{"hidden_size": 512, "num_attention_heads": 16, "rope_theta": 10000.0, "bias": "none", "tie_word_embeddings": false, "init": "normal", "init_std_o": 0.0214, "lr_mult_qkv": 0.4, "max_grad_norm": 1.0, "schedule": "wsd", "decay_shape": "linear", "batch_tokens": [131072, 262144, 524288], "max_steps": 6437}
MLP neurons of a small language model. Each row is named by its layer, matrix (up: input weights) and neuron, and shows model dimensions 48-175. Each number is 128 + 32 x the weight over its row's rms, rounded and kept within 0 to 255. Numbers have three digits each.
After each neuron's rows, "fires in" lists the words (lower case) most often at its 100 highest values on Wikipedia text that the model never trained on.

L5.up99:112160195073168122149132126132088158099124161215136148092077076180124154121138120110107133108103108092147113153160132142106092092138193126095182131075085098127086169140126133165131155080100106125145140132142080139093029191152152033095058122120124155111091147197103129169106106155034094155149092128151090102098141145101108094121088133178145187175118163123142134144141167105198066164155
fires in: "of"

L5.up1334:111249150136149139073148127088115116140087138119127091148161135147148107139143152103097119153117215145091134115173133136128119059093135141130152139086154125183120139099161168161143149136154120104110138147095127138126118164113131115124133147137091158069091116162130122162109165098123097183159151128165102174100141106134130091091130099118171122145098150194137121146041171174170082156101
fires in: "was", "is", "would", "been"

L5.up179:153124071096136142115138133128087155101119134123115127074161148179157112114095112105099106107146122129061143136124094117117174103110172168176112109133101089138087135091115144096165084103096147140132084088255124123048082144079128128156130090136135065164080102154111060134139087116107136197205120114138157139079119163112088097182139172114164109144135094121166127203089162131111123185141
fires in: "of", "american", "with", "from", "by", "to"

L5.up1800:187174111162110101125108100132116138137130108153161096140111118156075073115126138112157080129090189132071119144156108137098120137058075205123102144107170099180186170164111150199172085138152155137151103138157089128120073108120128160171067123161107100131134159142138176118084110116147076058135100099104096111108162126128128129077103062140109144138142136178111111094115149224164067132158
fires in: "in", "over", "and", "about", "with"

L7.up394:098057057082082159056092144162075132136149077108113182117116107124162088085128093143099080070165145118136172129144197090125189065086094137061132078037156165093145150135111147155128114095163153161073089076175154123163118133124068117132095116130151080111156107161110170160124094158132131130131103114146145111123152138103126137095128174189154095118173118082131142186106180120141071088105
fires in: "his", "s", "her", "of"

L7.up1319:084179189131122158146125141155163106106137119154127118091116082200128117115081144149120110138196149097164120100126122117088130072122088146093096106111127106206102155142123161121165057088172145142008151117121148066110122152177116129066135173077146174141144117142107159105107133090091141180127163099119122128147191145084148167137080122160131108127151155131173199123146131114114080147136
fires in: "to"

L7.up77:059079071129137129064108142096102149101127106136153152157148087152170146110118151122142070081164134114180195178087142095117098104140095184092098137097066111127163127155129152156165082076142179175163099079111150122142150162085092119148147155189158103107117090146087133157111113112104118109160152124201163097104105177123109159111108146189155106140135119135118160143108198122168152140102
fires in: "in", "of", "from", "other"

L7.up444:116217130149152140108130123140138070157118119097128142115108117165143129112057108095147111129151181101119146155091191106126092116157077085109131106071098125127114185135137118110138137106103077138115137114211185096144116146120094082144131142142125077095080152097131095132128055150130194092110126092168169113162130141076123127117138145122151166142112118092101126114121113125146074178139
fires in: "s", "his", "her", "their"

L7.up1040:158121158144130168131098106125097156102056139085089104109122153136039225123120069146112116116128087196046139119174110181147157138088122132172165168175114161098116125146088131193117093130073140176075163089119157166120119091134108108153125165095106127098099102103123103117076113178118094098215076113134125082059151087111120104161137119177138164075069175156110080132147165189145144144096
fires in: "a", "an"

L7.up1902:110103129107186102119102192129112095066145099123146161121105110102120122140115139127167117144135180124125154099099136120114166083141091134116154108150116059146143183172127138163123209066110115086176151123140129158069164122172157166098117122103142084125140122170102105189081102122152085138150136096135196139175087138130082151177136113134186121130177116167118102192047182168155075135145
fires in: "of", "as", "to", "is"

L7.up776:096163094097142148126131118105089209113135077184075135159174149098127073111119155073143130120109153152089145223181153085107163141095124132104071111098116133112071101145165123137186147104140146165106093125173142145151084091157161146080147132113123106146128143147167073092094135102105096078143138112174134183125146180113171113158121145157138176145148151088168135170104151127167107147108
fires in: "from", "in", "of", "until", "since"

L7.up1316:147140138118097147122148133139129143120147112131108078110103137149096124108107160113134066103081169134132115158139149139090150083127086115147075104117148150142126201169182099154183140100143150139151157115110103117086163099150125183128061155127111130091092085156133096170085124099106065111132094115070138170131134132079078122076103145141159137098113142111072111142092174181130080107125
fires in: "at", "after", "to", "over", "around", "about"

L5.up1165:132171144160141103161176123106143101152089119104117082123173089151144162098116063189125144186120086212134162121197106180069147102138130113127183111168101117139095124132104203083112143131100127100138084108107142185111171121147154135142101133125173090077082125199130078076158098122096081153121117067173147168156119140105142129160185137137164101151129135129063159119154163108060174129115
fires in: "1", "2", "3", "a", "h3", "1st"

L5.up1663:127114124140177160126074148100105137129137125104119095160094134133114090122128110096116149115097154075139115124128146133104128028067116196134144106108107120151150161141100126194128170072188092162118123160148103138112124149146092084104109140096147113109148153148102131163110136149123062072142135127146136091173131137173151091142119077148133081115204173130154156143100106140127084128072
fires in: "of"

L5.up58:159140095131105182135111160091122081135121080130138017144114102174121120107126138140091068138120151146128159095070109093143118121134113154158135071115093100126118123137133141131143115147121121119088180127097088099103129078147113079101092160090181165167101110101118107093146152197092151125142122122068090136149169124093093076144116087090141176250103118129141111218152137155218104151104
fires in: "to", "into", "from", "for"

L5.up1929:125144150102108134080177181105112095143117110189101167161141099148116153116179118124117112191178124109098113106129112150098159081121114136174119091148133043194127099188143185117111142128177125106154102118164140179183132107109045139082131098128130077158087145120167119174085143153096118187137103121155166110102132126162067162152111163098144091173181114135103148138149130121211081151155
fires in: "as", "be"

L5.up86:092135102108117134121139186144158102135109114132146119118188113130117112118151105116125151138119149146021140175149122126117117100136045178060134080101138133121109106107117145115121089115172093103115123123077111178147094112172133184162120137085135133139104119133150131143117124167107157157178065153111123156132127210121108121110117138131170161177128091125141104137134121147137133180165
fires in: "as", "to", "in", "into"

L5.up1005:140166153142069149147133092093113126129111094138133115041177164197143125069070082114118168126133140127144136076130088158135070086125105164129172053134159114137159147138123104140147158130078078105169134127122117091158104110104157141080116153062117075159122109137136133137101123158107097169160121108144188083133155098125153113141108188188107128153109095188109182095100155152099146137158
fires in: "to", "through", "into", "out", "off"

L7.up1320:164081127162146168085125124140130068166130121155131118070147190120112087075067138141122108100161154122090077153163095104072132078083065085087131073119162111149139100186181146111130148104109142130148166155099114145113121144080143168161125150171163084183076072110109125129128065111166113096133116103127073107148134125108092093131102117139140127196047137161153114107097140079173119123141
fires in: "in", "of", "from", "studied"

L5.up1007:109128093145111132139077122127151122161127094115162161187138139185095099085128064218093145126137146173063161138149158118162213149137077114161147140074196131118085133166100120097135151055107116118118157129092134133074088128098131152142112123177128148164125134139113095151104082087140056140171110100122128100134120181082135115100075190151116097136145139121130080158137190132179157079159
fires in: "on", "of", "in", "journal"

L7.up794:081086080154166141131129167173160160051138130139122127109135136171078136100109168099128161114132130082101174154152062096179084085112043102119173162151136120109113147116138127154186162122113144171152123166080073163130119130137167136100123143145156080189065123077161127106118118095093130113154117109131107099125118147088098127145118144180150096174156155185150117183166132145088166123144
fires in: "of", "to", "in", "between", "on", "into"

L5.up9:122141127142106093126155105146139162118118160172125128103090114133114121137103046125070112118096131126108147111089160151142094133146075144145206129066114133109120153162166165183079140165145133163141127141097154139170110095160121135109122129103137138118033134099149099102174083109033118170121097127108112108083157152072143148120109145159133156151142106122133094065136167110098085167163
fires in: "of", "his", "de", "their", "your", "him"

L5.up139:128182113099140175089104106154135122142084126112140107149113103083131196089115164137048118146143118160066228102198107155103135100106132186158111097116133083113082134104116148172166170091126147095112096138186128116133132144124137133101099133090125100120117116119055150155141140092112156119136116155135165150136097206103143087097092106144159172151112148154093170174164194100108098141128
fires in: "as", "named", "been", "was", "be"

L7.up95:056151121110134140125104202120082145125143082128136097121100156091143146118119113069165081090104167107095154127146094096155179102154125129134154140067144117182154146148127115184143099087085198108131189133132098128132134193154114107093090132118133090117104090119086154130095160110121158173104093107128150163154104136136165106166113126191159057169170085210090118168157128152075111142122
fires in: "with", "to", "of", "from", "as"

L7.up1581:194146122121126126141144093109132180110150095189124136163149155108112108168126117124101131126111116066071113092112189172122176110102120125110074140136123130142164139161145154155142177082136104063086111133086131124141109096159097133159078155118138109117112095109089119212173114112081106073130106140101107185116166174227127143170064096114163070079154134189126127181167175177108166176150
fires in: "the", "some", "many", "of", "000", "other"

L5.up1703:126167106137094132114164071087158159067161132136103117130114166114105101120054095118053156099111133117107094124122188114125099081141120160116113066083141083177109137111119125149114125085177185105158149117146127154085089242131092145089127109146095095175116112168149156191103125125140084115162166068124150129151136125091097118166049124111169221120184133168152095098109139114158099110102
fires in: "to", "of", "by", "with"

L5.up106:115125137144140158075097159123110087117112125096154135092112130164164119178134109118101137120115169087152116171118118181099092107152076157145142156069122083106128164154136160120147118135150109107104124166099088098133091132118094134105125117135131147144125128100097096157129117104132085158171088148093088159181147162096113064098143106154097117136162193158150109168068119180133123143115
fires in: "to", "this", "it", "no", "why", "as"

L7.up479:145200112084074133086148154133113162125153118166129115077127111152094194169137125134091052105123148178101091097080122100175194095121144120087127119133134116104101148142108117120179128113089109096078117110145152068125089109143138130174054174202124125163188105077135040153119139105131127132086117185140087147144085130181108117135108143103170133120146123138094111158096175101156101183138
fires in: "with"

L5.up220:099143209131099151136116161109080102125130081110170121143201126164128142123155167161100136140182093184163103135160133076090141050105137108050151133137133131107085199115094196100130113117190171091115149138117120144137165131164100142140087119089168064129169156163128153128100114130112109111108121048165146122040148077103139112156044140114137095139144186155151135109102192117111153091124
fires in: "in"

L5.up560:168113144103151173156114126081152135064084192145120151114157106188096097140136111146069092151140127119118106163163126118186063044146092180180111061092089088120102160134140153103096127115080172127123150177166117120168115180144132181201106145092105146148138095207085147111152102108114099089090084152148121118117157101149114146113125181134106132105078176131077159124135101159135134156209
fires in: "had", "set", "top", "year"

L5.up291:134101126153092114154071104147181146122081140127127097171119133119091085088100093095061109148141101157116150108094111140105096096099127124146096101131150093093117165138172124157109139101138147171134131095148152105091102147099159145180138068103185082126100106147057133159149112146130120088108144106105194121085091143024057108155110093150133074137112123147076119132107179124121147148170
fires in: "of", "later", "career", "several", "brief", "major"

L5.up1329:097197153104104151116029126120092116124144110120124079127079142109122147051098162137117114156147128174084211140170070147067128132154084124150079106085146152109137099179131117081143153096093094136136130140104114107108080113147147089132111143174122090138067095099123065141106135117124134129142139106133192169125134236077132130153079160139208109186114150155146107128116186135128102117145
fires in: "in", "for", "to", "between", "on", "by"

L5.up691:122185086122145099143074103119077156092130117099218077129177117114126073115110100176081121138142182074109101123123125145142110137144048145101119157105122111147194137134182153136160103121164100086159131152168169089129176156128136159119163132154119146167166078164122114165141145151120027078138046130096119120122123138127106093087092097165185128149135114172065138088120137142116165158162
fires in: "the", "first", "no", "one", "his"

L5.up1891:113158133146114168100118120108145131067110117180110165067207096155112116122108119084104134163192166175112122103147159166152128070118102102143169074118103131133070129093132120078123163153117111151075135152114137166095130161167116141110119128153121138171114081096097204150082124142084140171112161112108113159104130139132134135189087106135158158108118112146145106125035134079247162135117
fires in: "to", "in", "from", "back", "at"

L7.up1889:084115122059108104112153132149116112126121092133130118102096097134122175149094103082145124122096157118148147145118093128175108123164142135126134154092120160204140166164116143090170095082119124148049093119159083088141101127167103143126123138088122113177119075158107128140076129127110136143157062127094109087167147161163120116048106136153160170096075132113143095142127139077137099187141
fires in: "is", "often", "be", "been", "also", "to"

L5.up383:108109135159164165105137174078091192136126105183144127151169127119132150077084110141104092093092087107047162113167148122122158113083095123112112097090108065124143169124121181118121077131062134129102130108136103160149121117169070052181116153178163097147138075150152125127107133090051108131168089148140217133069148123109152137128135113168149084146158118147139119121141182142132135132123
fires in: "with", "and", "a", "on", "in"

L5.up1680:096165101112113159063148156155163163159161119135105127113189156146112188125155121101099158163152147129071131139132141108036107115115104117149178128088092097088141093127084137077152125129114126138134118120092156105108134165181140152115119106195104099140122133055057067108183128156081109100123175116133154139181161161138096162187165200116137143163173073141145132100076144126091108189129
fires in: "was", "history", "were", "been"

L5.up260:101128068108111119109061140058149139102135106119160106152077170152088213123179144093100122127157152187123124147131131111115113126130117084158096109137035121184056102111182122104105125126123193115149098079163111065134161166125113157138092055103144124093131140116133100154166142153150082198158056147152174046158122148148143123141146128104176106134151173106156113091142155117141097150102
fires in: "is", "has", "television"

L5.up513:157171057114135138147128136105142145141110109169185133135099156123088102121170135106058179121123203166088103163159131045065136123156106154102156035041146101088153126129124133125156097076131090127178153166071108130157153107120126135124069179088109120150101126159134131131158126148121090081169112135132140086136168164145108126106112072135110160123099160126193150118100120123197138137142
fires in: "by", "they"

L5.up880:105120135154048137141106147094092047122133117124087136141095071155133109086106098136096134115082088085180159120071117129157125102181027141172136075129063098146129100166167137085156120064159202147134170132096126100234141136125132138104117121086127144151090104125106128167167146151146170101178151126121206160156135106080160132171148093108172126213121116129136126145118152149159114154177
fires in: "of", "to"

L5.up11:141088124157080111145110128171137120109121104151142104113120132144068127092121115168090129158168130148102124134161139092120125137035103073120130104139133101130107129091194126107110120154152155087106159199144166165105106188116059114166112185155112163125160179143118093097129080133162060106113134116072096124124145170138136118178096171078087100123131154094135120110137180111183160137093
fires in: "of", "in", "for", "master"

L7.up210:101189123106129155121109128123127110146099123133077144125174132136124168131150127114123075151138174101161129094163104113156196073185109123115108089067145108145118128144098153114142193163132195096129151130108093123143138148125126148070134131143166135070123158083121122169139121065116135120141114148109134109127133101175135137150089182166128113142165110173098164143122194089134092131085
fires in: "was", "as", "is", "be", "it", "of"

L7.up714:130115097119144076129144107180171152142118137192121141152176135152137144142157122158088125148154145167134133202173151113094155076101106135125127098121174153185106109137128117080169199110147114130156092135092087125090106108122077167110137100094120121136114113154104130138114128119087111090143117157114106171166101133136170109112112139175145168177132134152114159198132099122103069120170
fires in: "the", "at", "its", "his", "their"

L7.up1617:125100053155114084114108138125136168104146101153142058092131135137134130071066105105069040102114118136061165104185153109131178102123145136083117092130180050120083151195138140121165091102138112116131096096128145083086075151178084137138124197162131114135099111136117093126123104122120149110097129134101121084127106143168081107118076138170081145126138082091130163190056148111185116176136
fires in: "by", "under", "of", "with"

L7.up458:122117073117124094162117148159127158115163121113121105155113094178122132053069089111070137124150202072056137149205149125107056116134066134122108115105094125175055116095157144130101109110154125080088182183120107137144069089178137162176081183107164097157123069129078148122119142093103116151133100099099150105126176165143123124158071092153111163154188156133117136135116130105141155143145
fires in: "and", "of", "his", "the"

L5.up1299:129143077122155122144048129188135149141129115160147176183143113116117101137110125132117058125131082188126150092162129148117121126090129148115146058098107045102066163129141146122095137117173115066092123166134129130188173140126077110156132123061120115141055118122141147149122133114030159088208147131124099087130112159103143124111095154106123165131143137177141107124107195160100101177173
fires in: "his", "its", "their", "subsidiary", "the"

L7.up416:123165109074123160150064181134084140144133094114090096132103125130132133043068122094092154112107164097039155088109164060073105095159098142087150136078155104129118116154129116159136131078128148130131142130147077173160061103152103152161103164152113090167123135085084118117100158145061163137142168093119186053109184101169102108122145081154159133110117144160157105161094136116196157124141
fires in: "and", "or"

L7.up1690:125080116105124141116127085110092131105131103214057140096169136158124136131128126124094028148140147195110143159101097157145076127122093130113186089121108125227091098084153143161164123065146134140112114090072119150085103094112150133095142132109115120107143108160128173165107158133103139167118171095078143131129129173099109089123088138149130120213104084140103125168113163127115147169105
fires in: "to", "may", "might", "not"

L7.up1164:129113152113097151133122111101166145097134100203079116099127091086045090119134090123124101096207194100134133177154134094121089096077154118146151102151125112125142146132198110127123124128126148125139139128091077135094079091097100162163137151122131136136119170187187075162115112139081146149185134086113140100117139119123068113099151104084115179166093148147116063086103163094113173094113
fires in: "to", "a", "they"

L5.up701:140164122153103149071188133170114133112143172167120136144184141176116135103125156099150116170184110074121118154140115148148118064161071159174117140115145092143087102171163113061115122079094062093047156162126093120108095153177146133160141168137105125166106119152112096186107123138085117141085121167185101136075141162162134139176071094175110174106147104133106130115140138155154123120118
fires in: "to", "for"

L7.up2042:166077153148168136124133108077160188124106148108165126165152135126078100154088142133113131162124150151099122153064102168122096131152104170168127110135147155090152120167141178151127132138129105132163116093120092152172167113123176111124161154169142139127105108164133094157149141145133084113144076130150152163151122185153064081160122104094095129177116154193110159130103214113097162179152
fires in: "this", "that", "one", "each", "first"

L5.up1991:141140179043148092064133147116121110123127076140122147107166114139129055092153174182059107101132087176091158088080124097138179100071131166106094096086156115116132194120150140142069124122127134160136186126131066127126125144103048129148127079139095139136151114176127116142066137098108122219163127125180191171144152131110159143115117172163170140119184140085084100124103141093162070127140
fires in: "by", "the", "after", "for", "with", "0"

L7.up1662:070129120110115178133113196116144108157104117120145065102102140124131139082153105142111132161154158126049114123199109138171175104128069099124165119066166082149132171093161154081152050106136133151117131131088059166098125097180110165137157136087179130177144101145135155119128130110147157167103097143130123080049122203114105121149119165169151103094091174101148118173089166139210085167144
fires in: "was", "is", "were", "are", "took"

L7.up1500:148141091147151123124060167117151184138121124109084110129199115087073096106132139099099107105104124182066166089101146099182172090146084121169133130109128092189132112172121108174100120101153170162107145092180141118120087128166177167173117155129140075150073179106109153159163127135075203118087079132074071113109119162123116146167128142172170062198177131087118157156128116123129087136112
fires in: "the", "this", "of"

L5.up177:111098146154123101159108084130128052142095161136163117169105175126082118132160141145115085143081160113144159178142096181112147121127089086140172074094097131121142151093172131098141115092090150156160205153039187156118123124127116148145115146087114114121121078112224156090146118089122134152119057117144170161105142125136104140141086169119101178181072074109090102139118141091168124121114
fires in: "to", "as", "for", "in", "1"

L7.up454:173161164098137180071141092175155105088083048086135184148133100102104126077088109097133088134170139144129139160134123134175128060139157177120102102125155102131140103141157114137169171140135132132123126179139156106153101093110057108194079104195172126132172143145103134127137076068095060082151146109196152101130101175067112164128103104095144123101185117155068128129076231132149115216090
fires in: "an", "the", "his", "their", "its", "s"

L7.up795:151133133069129103143127115173122161129116087139131128164112123175113103146139132123045082186097181174130155133125171159103124116160051131105128091147100137171117115120119132142131151121160112100113146087172111140125058134128135128119155063208135086108176106103130115113120144111135128158103056120090149102126129162093098061115104170134108120163194129194140146164102157118127163130135
fires in: "one", "the", "of", "member", "a", "as"

L5.up2005:124137127124172129143149163110163104154120102161067115124139097105088142133067085118082071116098107111091126159135082111118177105134101146135087085126112084087109125167155126080092157129102137089065144184152130170171133093117111177134138191118144133159085126126168124109086128113096150081094112168129175172082168201185104074134121091129178142094153127135125082150125139090149107136132
fires in: "when", "after", "where", "due", "because", "while"

L7.up175:095144072075128166119125078113081123130151116132136194072160130134099161092120163052083081116119203108131167161138142152082166095073062118155134098085123092163111147139089155111154129162107139133130106144135091137172094096123098165118180107143122147091145150124150085069090150093082100155115112128108118136047112147116128077092130094138149163141128144167142150159028182119201105149105
fires in: "as", "a", "is", "it", "was", "an"

L7.up1378:136062112020157163129137104099165176087160071132107126173133159126155108119111094168133133118132113180146097130083118149189130105080136089153147130128102130170083112125076123110156129093090100095210121148171129123152064106219134070176125151137118066117089096192120141089116121115108108080170088145115089170137119187141172118141132164095173124170122144125160140141143116147139178123144
fires in: "from", "of"

L7.up1362:109179115033131193165119131047138186114125131110110063149127100104141146113166137178075111141092156166142128117142141083168119110143148134092158152094117187123126135191125124064110179074157063100126115109092080109113168099167094079089158125129116132137070115139106127126080116172140110135151180104143122066114181219131145049155108133122118189122158146125133120160105060151154131113178
fires in: "is", "was", "be"

L5.up1751:172158107147104135148084160125188102120127078117084148094160125148079145132124134130080115098154101149113165126086097127133091087130093129127176072109096122115050129162178126141159116081142213127115131124132120093129065135113123133128127096094099101159144085155135170159126122080124122173092116056152167111107136108122124111158117179164147234096143103118191148202140144152123058127189
fires in: "by", "to", "from"

L7.up32:109136108129127091055144174107133160126124148191111122133177126127113157155142120153153113092116132173151215152155081172112167116088113084125134090079174102171122161156135107127144073160106058134076107160101088157112105082147164147152126136166116114189024082144106090107097124107142130136143073150131087127159119205155137162122148133108153124149149085144137141147127163170140047136141
fires in: "for", "to", "with", "as", "define"

L5.up1238:093159101135076169124053120120127179133120087142127122120121151111146105068103105083150100158166197128134175100147126112122176114185121100120140074098131110144076136139173151110085120161146100100117106114160138134120143087141155120159134122147189163124121103143107049136114155106119125084069111091136153103071165180119110103170148139170188153147143209160119153086157120200147089187116
fires in: "the", "it", "a", "he"

L5.up1953:090126115185105100124098150097174188100137078127119120150159095109064130084139135153109140123184146136081155155113132104104148087102132112085146105119189114138099146125115152109128173131121218108104071163117117162078101106114129131195116113085144128176117144093121106115074095118159120089144071101103047144139163099145058109170109211115122116180092139117121077122142176172149069083173
fires in: "at", "in", "from"

L7.up1754:095143101133128083104111222097159144105152068200150105142163123175080097106106122118185093126084180129108167113164134114125115099104077159082097131137129052102134114157148127116139129111124140122062106129088091128089106150144152164121111137175147131082065118152159096156104107122084132160132099101099128105108228188121158145113157107157119089161099123172132124176134176132157089097162
fires in: "the", "of", "a"

L7.up1406:110183131096145119131126154160101160084108084115140115153111112134084176115185163136087065172092192140096184134083109189108136149147151097098131129127141166179148098069113135116145160124125154088158112072182124143105028153130137122107156075127139153148082087129135120140096162156163130199167171106144172125122105111132083157083101121141137126196127095168109080177115148105144160124154
fires in: "is", "it", "became", "considered", "as", "also"

L5.up1081:083107035181122134128137147168163077084139096119087193108145126150128069125162091158093085149142152120067123169177154090128131105098064071110106099088147142111092190170141119114142076084076073128147059073172075179116086189163118119125092151124129107110086108127113109187108129132119097075117123145118173143129110134093123163140092154110102168129111144107109131140142150100170114143143
fires in: "of", "on", "at", "in", "for"

L5.up1251:118162124103164125073116173103153132099125107175129072041110059136179133141079153133117121105164165113047137128089097128142174083067099119201209103125152080172142162142131111115178116105145134147134121124137096123144108193091118181153143176112098141175105147185106080076096129190124175117122130166110113081144159123175084082134108108159153130199144061176116145184140161108147040142153
fires in: "from", "the"

L7.up1970:082082139140155173170101216147202115070142119132114138122092110117108094065153044151124152097161153130138150071128123103137139097094089116093172084154091113159079160124154109111166104085105156128171151121113117127180045119213099161165098130121129101121114124126193164198149147140138115156122148113170167107116103107047149107140074127113142151172098054141125143172165129132174128096106
fires in: "of", "to", "in", "under", "periklis"

L7.up366:097137099140109098180089118107134125104156109108119060154189214113122123084125120084168079179119196148124200144161081091072173133179099111113165100091163088142149147108125118107140136127102136107167127113099080153115076133132145132119109093108113097186099141098147140127122151128120102169138133185169140136142149211083134076131107110136159126190085089091131076186127140174186113139163
fires in: "in", "with", "on", "to"

L5.up1867:112195092122129136121149135133066124055111128139099131144123158095123124154158085167081105157117193137038130155150063130081136119144106140158205083085138103169079085080122084145096153051111128140113147136111083129059070167188130099168066092103114140142153140163120195175138098218108082101143087094128104123147123130134051127166139097123132165144120140120112113124094145113146146120135
fires in: "to", "by"

L7.up933:159140143127115114109181114115134203118082123141135140170097135123126156160043110183060093110096116140138119195103133170065116078094098075072155133140132141149096133103118131067137146097120151148100150143137160142129110100185127128056044093188164119127079125085120172121111083151127064131123115122185164150109167228163133070171133104076162114089092131175100095093090152162138124135163
fires in: "1", "a", "one", "an"

L7.up2030:133097143025175161100074145135138140133137116104143123164156049106164166150106168122092171178148172141105169125173145155094058066133074107150113111101131095107096079147130154129077108099170099088180124148107089148116110132175122134134066085153147163204108095129099170168136165161134116161092139180100153125155083112139108088114151181109215152154144111129171126190108137108125149170084
fires in: "was", "is", "also", "been"

L5.up126:156173148116135122100137135225156136146093148190134152162175136118096116150162116114161138078136112149088117188195132158092105105076087083133141112121067130157129148128114186118166064085168088101166139079075140139125126137127107135042146132155120133112104093123167027134149092178138110102099094074111107097084135107130154059107118131130125150098122154172136076103188159128132140144134
fires in: "a", "an"

L5.up1553:149138111142131150146068164151145114119141112134122145078157136167118123129122128120133115123087163095117123135146173165147157080068121159145168142131138126144171160153177083124137160100130154137176119135122064155118113141158052110098141116170129052147086053108148096133110127097126049101175104095126121143144149041075137115192132062120117153143150162138084066176116170081157115141126
fires in: "by", "up", "at", "from", "with", "back"

L5.up608:126124098125182122109169119088164138177135089141055125173116089105113079100125126160113184163128185144099165074147138110115125008099113135089140143089106111097110118142139151085088124098124096154101113100077149178115089101153111131109160125091157154123104116131124099139079107096076079110122158128113167026136162165143099097115140136191143128149175117162073103163145194123124157187111
fires in: "the", "and", "a"

L5.up492:191121109081157141105133137164070163108097097153168109149116144169126119138168157186139087117068155140135152123122156090124124166114086107129150080147068114157074154164166140127093113151187151099100154110151156110095134101135059131179089191116139134119141114139123086084125117131146122179087140121156122119138134138141141145146149155130145169110114147175103088124101119176138118097184
fires in: "his", "and", "her", "their"

L7.up850:138145107097182166101086185124215121141150099152185091120094106147043224141148170157131118147122125144140181100130115157173138108145139045081103160102181110166189068175118104141141059154141149138137116129077116142133127179125152128132009138114173099130099140136124104118139118142100125119096143116130161052119102118149135116113089202130101101162084102145127139131127163164098072098123
fires in: "is", "was", "of", "were", "as"

L7.up1430:094115095130168114104176146147136101144119147179146128123119170153088079104145116126132140106150138143132207141171103169110124056122118072131170087174131172132120144150142135153131153066072078196127144124137097161132085126110147108103130168080118081113062139082110118136115092151177096116133143104143098219124159078116078088164054161122131159100169034125139085135098183110138099128128
fires in: "to", "joined", "left", "won", "for", "played"